Weights of a small transformer language model: 13 layers, width 384.
MLP neurons of a small language model. Each row is named by its layer, matrix (up: input weights) and neuron, and shows model dimensions 160-223. Each number is 200 + 30 x the weight over its row's rms, rounded and kept within 0 to 999.
Before each neuron's rows is what it responds to, as a language model described it from the Wikipedia text at the highest values.

Word pieces at the start or inside of a surname right after a first name, mostly in tables and name lists, e.g. Br in Johan Brunström, G in Bill Gullickson, Kar in Marvin Karow.
L8.up1115,136,211,177,149,225,201,209,167,188,229,201,232,178,192,247,151,188,226,213,240,220,222,214,200,156,185,173,180,151,223,229,222,268,246,190,199,177,232,209,187,200,171,196,178,138,190,227,156,198,152,213,157,200,186,226,181,177,193,200,213,204,257,217,175

Short first pieces of words split into several tokens, such as f in facing or fall, Ro in Role, c in crowd, and L in Live, often mid-phrase in titles and tables.
L8.up101,206,177,155,164,180,149,186,213,159,189,219,224,170,148,181,232,200,216,258,159,182,196,207,195,207,181,237,240,187,171,200,164,213,169,223,218,246,185,189,230,185,192,203,234,196,245,271,227,180,224,184,236,223,208,140,216,182,131,183,207,162,224,192,218

Short subword pieces continuing a word split after its first one or two letters, such as l+ower, Al+g+iers, in+qu+iry, R+en+ard.
L3.up12,173,191,227,209,235,228,225,180,223,257,152,186,148,210,240,172,187,208,186,220,207,251,199,235,208,216,237,229,199,167,202,191,272,222,233,186,210,174,178,215,190,222,258,180,209,209,224,188,223,199,208,243,164,186,185,205,237,163,180,274,196,189,173,215

Middle digit pieces of four-digit years split after the first digit, e.g. 1|86|4, 1|90|7, 2|002, mostly 1800s–1900s dates in biographies.
L3.up272,220,218,195,201,175,238,221,221,185,262,205,178,188,241,263,215,227,243,198,139,223,177,183,159,223,262,178,178,260,179,240,206,210,206,211,195,158,180,146,177,221,205,181,219,229,228,226,166,190,227,156,143,190,170,134,191,215,246,223,201,146,226,175,139

Word-final pieces finishing a modifier right before its head noun, as in imperial college, scientific community, programming language; also "in the", "after the".
L8.up717,209,188,163,207,193,174,168,186,169,138,192,147,177,259,210,175,207,196,223,193,194,214,158,195,201,195,250,221,95,194,205,168,161,143,173,136,191,206,209,181,166,179,238,243,127,167,242,219,245,192,229,160,237,197,182,214,212,169,253,176,195,233,171,180

Final word pieces that finish a noun completing a predictable phrase, mostly plural suffixes (z-ones, bott-les, object-ives), plus the second score digit after "2–" and words like role, hold, other.
L8.up16,198,269,152,199,159,246,216,213,200,216,226,162,159,166,213,166,199,172,145,189,226,247,186,185,236,198,233,250,237,211,216,165,198,214,185,195,173,215,247,194,220,207,229,194,212,244,184,166,165,195,161,224,219,179,148,236,207,212,163,234,168,178,164,205

Mostly a split-off F or f that opens a longer word (Fee, Fictional, fuel, Federación, F/C in tables), plus some p/st/cap fragments such as output and PlayStation.
L6.up1084,218,120,216,248,152,177,196,194,249,232,225,223,256,162,182,223,208,205,199,238,182,247,196,238,180,184,228,216,153,205,199,218,222,219,249,152,135,178,203,159,174,165,175,175,255,203,196,209,274,230,178,176,181,212,190,248,250,206,226,257,185,184,191,228

Past participles or their final pieces that open a modifying phrase, expecting "by", "for", "as" or a date: known, written, ridden, inspired, recorded; also decimal points in table numbers.
L8.up655,230,221,181,206,245,209,215,181,207,193,158,186,184,197,156,231,172,161,214,211,215,216,192,169,236,191,203,177,180,194,202,250,211,250,244,228,253,168,134,204,175,170,197,193,149,204,219,216,228,230,191,229,201,220,203,207,186,190,213,173,174,179,211,206

Final pieces that complete a word begun by the token before, mostly in geographic or political names: co-ast, Queens-land, Cap-ital, F-ederal, cent-ral.
L3.up661,178,163,222,184,221,200,212,218,191,213,215,265,130,198,164,191,204,221,146,208,189,186,165,138,163,184,215,194,221,173,243,186,205,123,221,270,230,201,140,155,194,184,156,218,165,166,245,215,228,172,164,190,140,250,211,169,255,193,246,204,168,258,223,175

Second or middle word pieces inside a split word, often just after a capital first letter, as in R-un, R-it-ter, In-s-urance, D-am-ascus.
L8.up55,170,176,200,231,233,192,176,227,201,214,232,254,185,208,177,236,185,248,219,191,216,172,167,191,171,237,165,178,200,206,165,128,172,173,288,186,196,244,183,208,162,223,215,214,180,180,233,221,198,209,112,202,236,191,182,176,197,245,210,204,254,196,177,222

Directional or positional words and early word pieces of place names after in/of/from, such as Lower, upper, West, U(ganda), Switz-er-land.
L8.up736,157,201,203,228,161,210,150,190,189,163,213,231,173,214,196,164,225,208,231,192,256,210,243,243,196,211,195,205,186,189,184,185,218,179,197,244,199,200,226,222,216,195,196,153,232,198,185,245,216,210,136,181,239,232,147,205,198,190,179,210,218,194,217,162

Tokens introducing a specific event or period: year digits after "2"/"1" (2018 World Cup, 2013–14 season) and phrases like "during the", "at the".
L6.up22,191,175,256,178,217,251,180,179,199,215,218,213,260,141,137,195,206,251,192,214,176,206,139,207,219,225,190,212,219,246,229,158,218,146,213,196,213,213,230,251,230,194,204,186,224,188,201,179,254,200,227,243,218,189,190,215,181,179,233,163,231,226,195,204

Plural suffix pieces (-es, -ers, -ies, -ions, -ts) that finish a noun split into word pieces, as in n|ames, C|ases, un|its, plan|ets.
L6.up655,185,179,167,244,215,251,185,205,202,176,217,243,194,156,200,161,170,187,192,188,160,259,235,211,232,206,135,223,247,244,203,186,168,178,210,221,211,185,212,198,229,229,231,193,197,195,227,244,177,192,243,197,145,205,249,200,211,234,199,236,192,171,189,234

Final word pieces that complete an adjective or comparative split into several tokens, such as wealth-y, progress-ive, shor-ter, histor-ical.
L6.up727,174,167,223,193,252,193,121,155,194,184,235,141,234,234,172,204,228,173,228,198,183,198,153,254,225,194,179,207,187,279,214,175,193,203,189,241,183,158,225,192,224,221,210,174,163,175,253,244,213,165,206,178,224,187,171,192,252,207,211,219,222,213,188,220

Decimal points and dashes between digits in stats tables and scores (31.9, 27–29, 2013–14), plus "such"/"well" in "such as", "as well as", and mid-word pieces.
L3.up548,170,249,182,223,203,232,180,240,231,163,104,221,193,213,211,220,240,180,241,188,236,187,185,214,149,164,274,213,232,141,224,208,217,212,164,200,231,212,205,170,203,176,187,174,211,252,180,236,200,202,206,152,193,185,163,164,195,188,229,231,195,242,197,230

Final pieces of nouns naming a person's role or occupation, such as entrepreneur, salesman, mayor, fans, translator, and titles like President, Minister.
L6.up1142,201,143,245,205,168,207,218,199,199,133,182,249,230,178,220,133,219,148,229,190,170,204,232,214,197,185,208,137,220,216,183,203,187,200,227,240,226,222,183,170,204,145,214,222,184,176,202,172,241,177,241,174,198,264,242,201,229,161,184,192,204,142,225,248

Pieces of job titles, offices or roles in biographical text, often mid-word: Ch-anc-ellor, jud-ge, chief scout, chairman, head coach; also "played".
L8.up37,232,196,238,216,222,206,211,161,169,161,232,240,175,231,196,216,184,164,203,191,185,244,193,210,252,204,253,204,208,210,194,222,185,181,254,203,220,168,194,186,173,245,195,172,276,205,215,242,226,192,255,179,205,196,174,169,240,205,233,241,125,131,210,216

First or early subword pieces of surnames right after a given name, across many nationalities, e.g. Sergey L(avrov), Jacques Ch(irac), Agostino T(assi).
L6.up1008,218,114,272,194,203,226,216,209,186,205,177,151,153,209,248,243,251,174,214,175,140,181,187,205,194,174,229,183,230,192,198,239,281,205,208,153,196,220,162,183,190,225,271,187,188,272,203,172,198,200,208,172,125,150,168,143,271,205,204,212,217,179,210,224

The second piece of a word split after a short first piece, such as the digits of years after 1 or 2 (1|940, 2|013) and word middles like Sy|d|ney, sy|n|thetic, H|od|ge.
L3.up464,178,208,199,193,189,252,186,184,184,171,209,173,203,204,248,191,168,200,177,199,164,204,222,177,183,215,168,203,137,157,140,206,198,195,156,186,175,191,201,199,184,215,231,218,174,187,171,148,146,213,223,218,227,241,238,222,215,147,167,234,207,277,179,204

Short fragments at the start or middle of a split word, before its completion: acqu-is-ition, Nic-ol-ás, pr-ag-matist, c-ens-orship, " phot"-ographic.
L3.up689,224,201,222,184,154,222,228,197,225,214,181,211,118,189,211,222,221,168,152,253,188,196,189,220,208,237,240,197,198,189,244,178,222,165,217,163,191,205,142,226,186,185,156,205,198,188,201,252,208,162,208,208,210,252,204,161,207,180,183,160,191,247,242,231

Final piece of a verb, usually an inflection like -ated, -ed or -ing, often preceding a preposition: collaborated with, flourished before, originated from.
L6.up842,162,181,274,201,226,152,181,203,211,182,171,206,176,194,210,242,251,186,248,256,200,170,197,186,269,198,229,203,168,195,226,238,256,195,208,214,220,172,211,195,182,212,159,221,199,136,189,168,168,205,185,221,213,204,221,128,199,188,155,231,192,186,204,202

Mostly the leading 1 of four-digit years, plus tokens in century phrases (17th century, late 19th), in histories and citations.
L8.up1080,180,202,237,178,153,241,240,216,146,171,180,182,143,221,205,150,253,212,234,178,211,196,210,202,208,189,153,183,130,151,192,204,187,247,139,171,177,241,179,186,251,193,206,205,189,136,202,191,189,226,224,200,199,205,241,173,281,206,238,210,138,210,196,191

Sports and election result contexts: count nouns like points, goals, games, results; table pipe separators before numbers; word-initial H or K in names.
L8.up302,169,240,193,178,249,180,178,156,256,158,209,203,196,201,218,203,190,177,257,164,174,183,190,202,229,188,208,199,231,251,216,230,182,236,173,172,215,183,186,209,191,178,247,226,180,193,193,191,250,212,175,218,189,228,257,223,236,201,214,273,223,233,198,217

Final subword pieces that complete multi-token place names after "in" or "born at", like Adela-ide, V-erm-ont, Fermanag-h, plus " in " before years.
L8.up202,206,193,187,159,215,164,225,215,259,166,232,188,235,179,163,181,193,228,150,221,223,212,216,238,133,201,203,248,162,205,209,238,220,195,205,256,238,186,187,238,194,200,193,188,185,187,192,212,215,170,159,191,213,266,178,168,170,239,220,210,190,182,184,236

Final word-pieces finishing US and world place names, such as Connectic-ut, Indianapol-is, Illino-is, and New York; also fixed phrases like taking place and similar to the.
L6.up846,221,176,215,271,222,198,240,190,226,229,171,197,185,190,246,218,195,139,238,224,215,178,243,215,182,235,227,220,179,264,217,265,202,156,186,200,193,178,204,249,229,211,225,216,163,184,150,175,218,172,215,215,209,283,210,168,224,200,165,240,185,221,217,211

Final word-piece completing a split word, usually a plural ending like -s, -ers, -ings, -ists, as in sk-ins, monst-ers, He-ists.
L6.up1139,186,196,232,210,194,193,222,176,201,131,171,183,228,164,231,175,205,216,198,150,166,125,226,221,179,180,215,214,206,219,182,235,224,185,218,156,114,213,229,157,196,250,175,236,228,225,199,151,200,190,215,211,256,180,179,172,222,209,168,216,193,222,254,185

Second subword piece right after a word's first letter in names and words that split oddly, e.g. W-ond-erful, R-ud-olph, B-ud-get.
L3.up154,198,239,223,199,176,248,107,225,167,233,184,102,255,178,165,164,184,168,224,230,160,215,216,178,243,196,193,257,216,163,164,205,188,251,224,190,276,187,248,178,181,208,181,216,209,287,246,186,197,191,220,221,206,192,190,203,182,252,227,163,181,191,190,165

The particle de (also di, of) inside Spanish or Romance proper names and titles, e.g. Federación Española de Atletismo, Chavín de Huántar; also word-initial de/con pieces like de|er, de|al, con|gratulates.
L6.up792,150,206,185,199,160,240,204,236,223,186,195,231,212,232,258,206,189,199,228,211,154,234,248,225,184,149,171,185,201,212,242,187,179,180,214,160,187,219,238,186,197,214,176,168,212,201,173,189,191,243,201,216,257,246,201,264,183,163,211,219,250,177,163,150

Later word pieces, often suffixes like -ian, -ed, -ious, -ual, that complete a word split into fragments, as in suff-ered, ser-ious, Midloth-ian.
L3.up73,169,235,184,222,246,196,250,159,197,238,183,202,182,215,202,207,202,225,259,207,177,186,136,184,199,216,186,220,195,185,205,234,242,260,176,181,193,199,190,257,137,205,211,201,244,169,151,246,249,211,176,161,168,195,191,193,170,250,192,274,239,216,179,190

Word pieces completing sports vocabulary (rebounds, goals, wins, game, ball, Bowl, Olympic Games), often in stat tables, plus continuations after an initial B such as Bachelor and Blue.
L3.up531,180,176,130,170,211,255,177,213,238,224,201,102,210,253,228,151,223,241,222,195,238,163,207,202,209,239,209,183,222,182,201,308,188,222,197,209,168,206,259,204,181,198,190,196,224,198,208,248,207,223,205,182,261,208,197,154,217,196,155,205,150,160,265,208

Final subword pieces that complete a multi-token word or number, such as -lands in wetlands, -ization, -ology, or the 998 in 1998.
L3.up32,120,186,190,145,232,220,185,197,210,156,196,191,215,209,198,185,181,146,176,167,181,177,246,198,233,198,182,182,231,215,175,163,179,169,177,177,205,205,172,239,215,186,220,217,202,169,157,231,189,164,206,197,234,172,216,156,271,200,231,180,230,138,188,201

Completing tokens of country or region names after "in" or a comma (Norway, India, Europe), and final digits of years (2014, 1989).
L6.up271,238,212,191,162,156,205,188,203,177,184,201,188,207,227,227,147,196,196,188,212,211,224,172,214,198,226,229,205,171,175,208,260,207,237,220,229,156,197,212,225,224,213,184,198,217,157,166,200,209,186,214,157,163,215,191,225,132,189,242,177,232,244,173,243

Final tokens that complete a place name, year or time phrase, often split pieces like Ukr-aine, 2-009, 18-15, or "that year".
L8.up412,209,230,208,219,202,157,170,163,130,225,212,157,222,205,246,198,170,238,234,216,185,209,194,216,247,203,169,214,174,202,146,220,176,193,206,142,172,232,178,201,323,222,210,207,184,232,181,199,227,210,192,187,181,273,198,212,191,223,176,194,216,199,210,196

The second word-piece of a word split after a lone first letter, especially v/d/V/D: D-ev-elopment, V-ev-o, v-ic-inity, and the period in "v." case names.
L3.up1104,123,220,234,201,217,201,208,238,130,199,217,171,223,169,200,183,194,209,212,220,145,235,157,193,205,183,216,202,184,238,197,188,169,204,178,130,149,207,179,202,260,184,195,174,225,189,215,256,240,236,165,224,189,242,178,228,154,162,234,288,211,203,152,172

Fires on year digits after a leading 1 or 2 and on in, on, from before dates (in 1957, 1961, 1950s), plus mid-word pieces of place names (Americas, Boer).
L6.up920,182,225,131,177,208,173,238,187,123,210,228,195,184,119,222,201,196,197,216,227,236,247,193,231,167,209,137,186,155,165,192,228,194,168,150,192,215,219,238,103,170,184,176,209,218,240,221,188,183,246,210,214,183,225,166,176,228,226,215,170,233,215,190,181